config.yaml
n_layer: 11
d_model: 224
n_head: 4
n_kv_head: 4
head_dim: 64
d_mlp: 448
vocab_size: 694
activation: "swiglu"
norm: "rmsnorm"
norm_place: "pre"
norm_eps: 1e-06
positions: "rope"
rope_base: 10000.0
rope_fraction: 1.0
qk_norm: false
attn_scale: 0.125
bias: "none"
tie_embeddings: false
parallel_block: false
extras: ["capped logits"]
init: "trunc"
init_std_qkv: 0.0844
init_std_o: 0.0
init_std_up: 0.0844
init_std_down: 0.0
optimizer: "muon_variant"
lr: 0.0015
beta1: 0.95
weight_decay: 0.084
lr_head: 0.00547
grad_clip: 1.0
warmup_steps: 200
schedule: "wsd"
decay_fraction: 1.0
decay_shape: "linear"
final_lr_fraction: 0.05
batch_tokens: 65536
seq_len: 512
doc_mask: true
train_tokens: 423500000
steps: 6463
dataset: "wikipedia_en"
MLP neurons of a small language model. Each row is named by its layer, matrix (gate and up: input weights) and neuron, and shows model dimensions 0-127. Each number is 128 + 24 x the weight over its row's rms, rounded and kept within 0 to 255. A neuron's up and down rows have the sign that makes its largest values positive.
After each neuron's rows, "fires on" lists the tokens most often at its 100 highest values on Wikipedia text that the model never trained on; "fires after" lists the tokens most often just before its 100 highest values on Wikipedia text that the model never trained on. A number after a token or word is its count.

L2.gate62 [162 105 121 174 122 129 129 100 115 100 103 151 124 134 155  83 155 145 119 133 132 165 160 162 125 135  93 119 157 153 121 102 123 154 147 120 134 127 148 147  96 139 122 118  96  59 164  82 176  58 116 101 154  86 158 135 104 108 146 149  98 113 130 139 142 129 141 148  92 123 134 191 155 160 127 112 160 135 156 105 132 191 130 162 105 118  85 121 118 143 112 159 100 130 105 135 120 128 164 140  98 125 151 122  79 120 126 178 117 103 121 127 102  67 120 121 115 111 137 100 144 140 139 157 136 129 182 110]
L2.up62 [128 137 151 130  81 105 145 118 171 138 135 137 145 166 180 108 117 122 121  95 105 149 171 103 133 133 172 108 133 116 164 113 173 161  94 135 109 112  97 134  94 111 139 155 112 132 164 108 141 111 102  96 122 114 147 160 107 162 103 163 129 129 136 130 147 161 147 158  55 125 168 107 150  71 151 161 133 109 151 134 130 187 153 131 125 157 119 123 142 145 114 151 100 123  92 127 104 118 137 136  90 154 134 132 102 119 116 133 136  87 113 112 106 112  99 127 132 154 161 107 128 110 144 114 129 118 130 128]
fires on: "19" 56, "\n\n" 7, ")\n" 6, "ub" 6, "ing" 5
fires after: " " 51, " (" 7, "ord" 5

L2.gate326 [122  93 138 120 127 168 148 131 134 166 107 149 122 117 141 148 149 143  98 137 141 102 133  97 132 125 144 159 152 154  98  90 103 122 142 111 148 122 131 162 141 137  84 149 137 114 128 135 125 119  95 122 107 121 111 154 101 124 147 186 120  98 180 162 147 129 165 138 119 119 166 128 172 130  97 117 138 106 133 116 121 128 148 137 129 120 134  87 136 134 122 155  98  96 104 161 143 111 149 110  85 133 179 130 111 123  89 139  97 107 140  85 164 131  83 115 134 136 135  94 117 143  98 115 133 148 139 147]
L2.up326 [130  93 103 118 158  99 127 118 129 155 130 161 160 138 143 115 119 138 111  92 110  99 101 134 129 119 170 130 163 185 132  88 161 106 127 124 135 176 126 132 122 141  96 154 141 148 154 150 123 160  96 106 104 122 133 169 102 120 132 178 107 102 104 123 158 115 109 140 121 127 186  89 129 138 135 134 144 127 147 104 104 140 126 119 173 117 143 120 185  87 125 135 124 122 132 123 109 125 142 106 115 103 109 158 119 120 131 100 132 127 120 105 149 128  88 161 104 122  74 103 112 122 114 149  93 135 126 168]
fires on: "19" 60, "20" 24, "18" 7, "17" 6
fires after: " " 84, " (" 14

L5.gate47 [147 148 134 152  86 147 126 119 160 112 152 114 122 123 147 115 152 127 158 134 166 145 122 124 159 140  98 145 141 140 131  82 131 153  75 113 127  76  99 132 173 133  99 134 104  76 148 107 140 116 158 136 140 133  97 145 149  98 106 112 103 154 114 120 167 176 145 149 131 152 112 109  94 161 137 166 125  87 148 106 134 160 118 147 139 159 145 135 111 123 117 100 134 125 128 166 173 124 138 122  64 104 103 100 117 145 120 125 129  97 110 126 109 155 134  92 127 153 115 137 165 171 100 143 142 161  84  86]
L5.up47 [106 121 107 107 107 114 149  75 112 121 111 117 114 146 125 103 187  98 143 140 158 173  95 103 103 156 112 138 150 117 152  95 105 120 139 140 131 115 150 170 161 169  95 133 146 135 100 150  98 109  93 125 116 123 109 115 139 173 156 106  99 125  75 114 141 111 156 125 147 135 103 167 138 115 112 125 156 107 137 126 130 110 152 169 151 133 155 127 102 145 131  62 130 158  86 165 154 101 123 142 112 133 112 129 143 116  95  90 103 109 141 146 122 101 102 169 121 117 103 169  97  97 153 167 146 145 131 121]
fires on: "et" 27, "is" 21, "ot" 13, "re" 7, "8" 6, "art" 5
fires after: " b" 22, "c" 15, "l" 15, "g" 11, " B" 6

L2.gate166 [134 160  92 113 132 179  87 138 114  99 147  73 140  77 128 163 124  98 149 157 131  93 135  75 128  66  78 112 152 132 125 101 106 103 108 110 134  98 110 117 105 113 132 144  98 100 135 112 129 121 104 110 110 127 179 113 155  97 119 171 151 138 123 107 120 134 103 113 115 112  74 130 128 112 105 124 128 140  96 148 135 123 102 129 126  93 140 110  96  80 134 127 112 132  99 111 106 157 140 121 104 128  92 126  92 103 123 133 116  87 161 139 143 117  87  94  92 109 106 153 139 128 123 128 142 145 124 162]
L2.up166 [140 136 126 137 148 147 109  99 147 148 134 114 151  71 143 136 108 122 121 163 123  99 164 118 154 107  87 129 110 132 122 122 133 131  84 118 114 125 107 163 145 162 130 151 126 130 115  86  84 128 120 145 134 145 144  96 159 138 128 119 113 135 119 183 138 125 117 198 144 129  67 159 100 149  89 146 141 144 125 124 148 162 158 145 127 131 111 102 110 148 164 136 102 131 124  91 137 133 138 101 124 128  95 114 100 137 119 140 143 102 146  97  85 164  89 117  88  86 145 103 120 136 184 132 114  97 118 140]
fires on: "ut" 27, "ort" 24, "own" 19, "ated" 15, "ad" 8
fires after: "b" 26, "n" 19, "ep" 7, "ro" 7, " F" 5

L7.gate58 [122 137 141 133 165 154 105 125 141 167 101 155 150 135  87 101 118 117 165 144 140 126  96 116 109 100 110 148 132 129 137 137 149 144 143  77  94 148 123 148 150 130 100 124 137 100 100 150 146 166 138 162  95 105 122 200 153 112 122 126 110 118 124 113 148 165 128 118 103 113 155  94 107 130 128 120 106 131 118 142 108 129  71 116 156 108 147 172 137 129 103 114 101 117 132 120 132 120 122 122 155 100 178 103 107 156 116 135 127 135  92 164 147 109 179 147  88 135 158 147  85  84 103  96 134 109 129 153]
L7.up58 [162  90 142 102  88 162 137  99  94 127 144  67 140 136 138 120 154 135 130 154 137 152 110 137 125  96  69 164 154 127 137 117 115 163 143 158 111 120 135 140 125 134 148 107 127 103 106 148  75 117 184 112 162 100  76 159 144 140 154 113 101 133 149 126 142 126 165 109 149 120 119 115 107 111 121 184 142 105 110 161 118 113 125 136 134 109 118 131  85 171 121 172 111 124 108 145 137 121 140 145 146 138 112 151 134 134 137 142  88 100  95 164 141 113 102 145 123 139 117 148 123 127 125 109 180 135 106  97]
fires on: "om" 13, "us" 12, "k" 8, "y" 8, "6" 6, "9" 6
fires after: " b" 16, "–" 16, " B" 14, "od" 8, "l" 7, "c" 5

L5.gate151 [131 170 123 100 137 157 147 105 139  98 118  84 111  75 126 151 146 151  81 133  93 126 162 135 131  45  80 155 110 116 136 147 112 113 114 126  82 132 163 125  96 155 116 100  99  56 150 125 145 142 152 166 126 110 135 100 131 139 158 145 140 148 140 104 122 107 124 114 116 131 110  82 141 108 160  99 150 137 131 141 149 136 150 101 132 104 110 156 140 107 120 160 141 126 178 145 125 109 126 116 123  98 118 136 129 125 120 115 139 118 141 178 107 141 129 119 110 151 147 161 150 128 159 152 105  90 116 111]
L5.up151 [171 143 157 105 105  80 117  92 122 142 157 144 103 154 127 129 149 156  76 114 133  52 127 108 124 130 154 106 123 103 133 103 131 105 149 105 148 130 134 104 133 111 141 158 106 111 182 134 136 103 123 148 153 100 128 114 137 127  92 130 120 138 118 156 148 153 117 152 110 168 177 131 141 123 118 120 104 144 181  99 132 126 124  88 107 147  74 130 136 160 141 148 124 115 114 125  97 141 134 151 108  96 142 135 158 141 103 144 158 125 108 118 174 114  98 149 140 164 144 137 135 127 139 108 138  72 141 161]
fires on: "v" 41, "al" 14, "ov" 12, "b" 7, "c" 6
fires after: "l" 15, "e" 14, "s" 9, "el" 9, "iv" 7, "ter" 5

L5.gate284 [129 108 143  88 120 151 143 116  89 159 176  90 165 104 127 109 110 146  93 133 124 145 112 127 145 130  98 126 111 147 107 161 145 145 155 107  87 119 130 117 133  89  87  58 100 145 137 111 158 116 114 149 146 121  88 118 122 119 141 121 114 143  99 155 119 131 126 103 146 124 102 144 121 132 118  71 159 136 141 124 133 143  90 100 106 175 119 150 124 122 109 147 155 147 116 106 103 119 145  88 153 126 120  98 121 124  82 123 127 138 114 127 103 129 131 142 129 188 139 153 108 149 136  88  95 105 124 134]
L5.up284 [122 168 133 109 106 140 138 130  91 130 141 102 162 127 121  98 122 136 121 102 162 133  61  98  82 143 126 141 146 123 138 127 157 139 173 120 122 137 120 111 133 108  78 138 122 116 132 115 117 143 157 115 108 100 148 134 134 100 131 111  89 173  93 136 148 169 141 135 113 108 137 155 142  88 138 172 174 100 143 142 172 108 133 128  80 111  84  79 141 180 112 127 141  83 141 134 148 126  53 106 120  95 106 156 135 101 134 147  93 103 166 106 122 149 168 110 151 153  95 101  81 145 151 157 129 155 115 151]
fires on: "all" 15, "ist" 9, "ce" 8, "el" 7, "ent" 7, "ivers" 7
fires after: "c" 15, "eb" 15, "ad" 13, " Un" 7, "ic" 7

L6.gate279 [128 123 131 105 123 123 122 105 181 122 102 160 128 117 101 104  80 130  91 142 188 114 103 151  93 115 191 125 132 122 130 172 141 113 127 130  87 164 157 101  90 155 139 131 132 150  88 124 134 142 118 124 138  98 132 137 144 119  82 143 112 104 124 114 125 154 120  96 100 106 116 156 123 169 154 133 180 116 155 105 164 139 137 103 121 106  94 110 106 148 151 111  98 143 143 111 117 121  67 144 123 109 149 122 135  98 149 149 161 145 127 140 108 119 124 113 156 118 144 112 106 135  93 161 152 146 161 102]
L6.up279 [134 128 136  90 157 136  97 119 143 143 135 121 131  94 103 168  98 140  82 163 145 142 114 208 104 111 129 153 161 118 112 165 145 102 151 148 129 132 123 156 137 114 117 155 112 109 135 113 106  94 145  67 127 133 124 106 136 115 131 133 180 116  80 138 158 138 131 100 144 126  67 125 114 172 121 108 124 146 134 148 161 128 139  79  95 162 109 154  88 132 125 153  88 144 105 130 113 123 131 167 162 116  97  73 168 128  97 159 147 125 172 115 119 179  89 141  98 153 144 159 110 151 137 145 144 122 140 132]
fires on: " of" 60, "ies" 9, "le" 6, "y" 5, "°" 5
fires after: " one" 28, "er" 9, "ber" 6, "d" 6, "il" 5, "ome" 4

L5.gate31 [141 177 118 126 106 135 126 143 155 141 115 133 101 105 174 146 112  83 170 120 128 123 122 127 153 119 139 137 103  97 122 130 140 146 116 142 112 114 100 110 200 147 155 120 136 143 110 124 151 118  97 124 166 136  82 146  96 112 155 123  99 135 125 121 152 148 107 110 150 159  90 107 114 150 149 113 147  98 122 131 135 125 136  98  97 126  89  96 109 140 100 121 104 155  88 157 133 168 139 140 114 103 121 163 143 147 145 137 133 134 115 165 132 140  93 113  96 159  94 127  95 125 109  63 176 149 112 122]
L5.up31 [117  64  87  74 108 165  94 134 132 116 109 127 100 121 187 144 166 111 127 107 151 165 152 160 158 153 147  99  90 125 134 136 124 100 149 119 122 125 130 153 115 143  90 103 113 131 156 134  98 111 112 180  96 150 127 130 139 141  94 136 137 195 119 112 112 116  98 105 117 105 110 144 160  84 148 101 105  87 154 139 108  85 144  80 128  84 105  94 111 111  83 133 105 136 139 133 109 128 127 101  85 112 128 123 141 125 127  98 150  78 123 148 138 145 145 146 118 128 132 128 170 121 116 141 121 137 118 136]
fires on: "ir" 27, "is" 20, "r" 17, "or" 10, "at" 8, "re" 5
fires after: " B" 24, "g" 18, "ust" 17, "b" 11, "r" 6, "re" 5

L2.gate202 [103 124 174 128 125 142 133 168 100 137 167 105  93 153  91 113 193 151 136 149 154 109  91  90 107 126 154 124 110  98 145 103 143  99 132 139 165 162 165 143 148 150 120 158 147 147 134 105 137 127 140 173 152 153 164 113 129 138 138 124 140 132 108 149 129  91 120 139 143 138 121 117 138 132 118  84 116 126 139 118 167 111 139 117 130 141 161 122 133 111 145 152 125 133 124  82 125 110 125 114 106 143 142 173 131 109 112 133 123  79  78 117 126 119  93 115 155 185 122 147 153 116 107 137 117 157 138 125]
L2.up202 [123 140 139 107 157 178 159 137 133 102 149  90 153 119 102 145 177 103 123 140 103 110 119 143 123 147  98 151  81  97 143 141 140 115  95 150 108 131 117 120 159 173 123 115 109 148 133 116 127 109 105 163 159  99 144 113 170  66 142 101 102 147 110 141 124 142 141 144 120 144 126 130 152 129 126 122 137 111 138 115 124  99 146 112  83 120 128 135 149 132 133 112 132 126 137 117 159 147  97  86 105 144 130 142 184 115 142 139 112 124 149 116 139 115 131  98 130 188 126  88 113 133  98  74  81 137 131 159]
fires on: "uc" 45, "ran" 29, "ir" 14, "oun" 7, "ic" 4
fires after: " F" 27, " s" 15, " B" 7, " f" 7, "n" 7, " L" 6

L5.gate442 [143 120  87 146 143  90 105 174 134 107 145 110 126 104 133 117 122 135 125 158 102  92 130 161 118 136 122 127 151 103 152 125 127  95 100 146 113 107 132  93 116 167 136 172 100 135 147 158  87 110 126 128  90  96 169 118 108 126 109 122 142 144 180 123  98 129 123 184 161 148 139  84  95 170 132 190  79  90 126 106 131 117 117 100 139 149 161 155 126 124 132 108 105  94 155 108 133 166 132 134 117 134 127 160  79 159 173 102  80 184 152 107 143 127 130 134 159 123 135 124 104 144 112 151 105  95 102 117]
L5.up442 [149  84 148 120 152 158 154  82  82 110 126 173 170 143 111 163 182 117 119 119 145 133 155 161 114 133 146 145 115 159 125 116 146 112 139 108 123 138 137 132 147 105 142  91 108 125 134 118 124 157 121  87 135 138 170 149 204 114 157 129 161 145 136 105 152 105 148 121 110 129 132 116 135  84 129 133 164  84 100 183  85  84 166 108 133 153 124 152  90 142 111 111 107 140 120 139 134 149 142 113 129 174 148 160 144 119 162 102 124 148 151 144 139 118 104 147 107 116 126 129 139 146 131 113 110 113 163 158]
fires on: "ec" 16, "ated" 15, "ain" 12, "ing" 8, "out" 6, "he" 6
fires after: " r" 24, "oc" 15, " R" 10, "ur" 10, "p" 9, "c" 5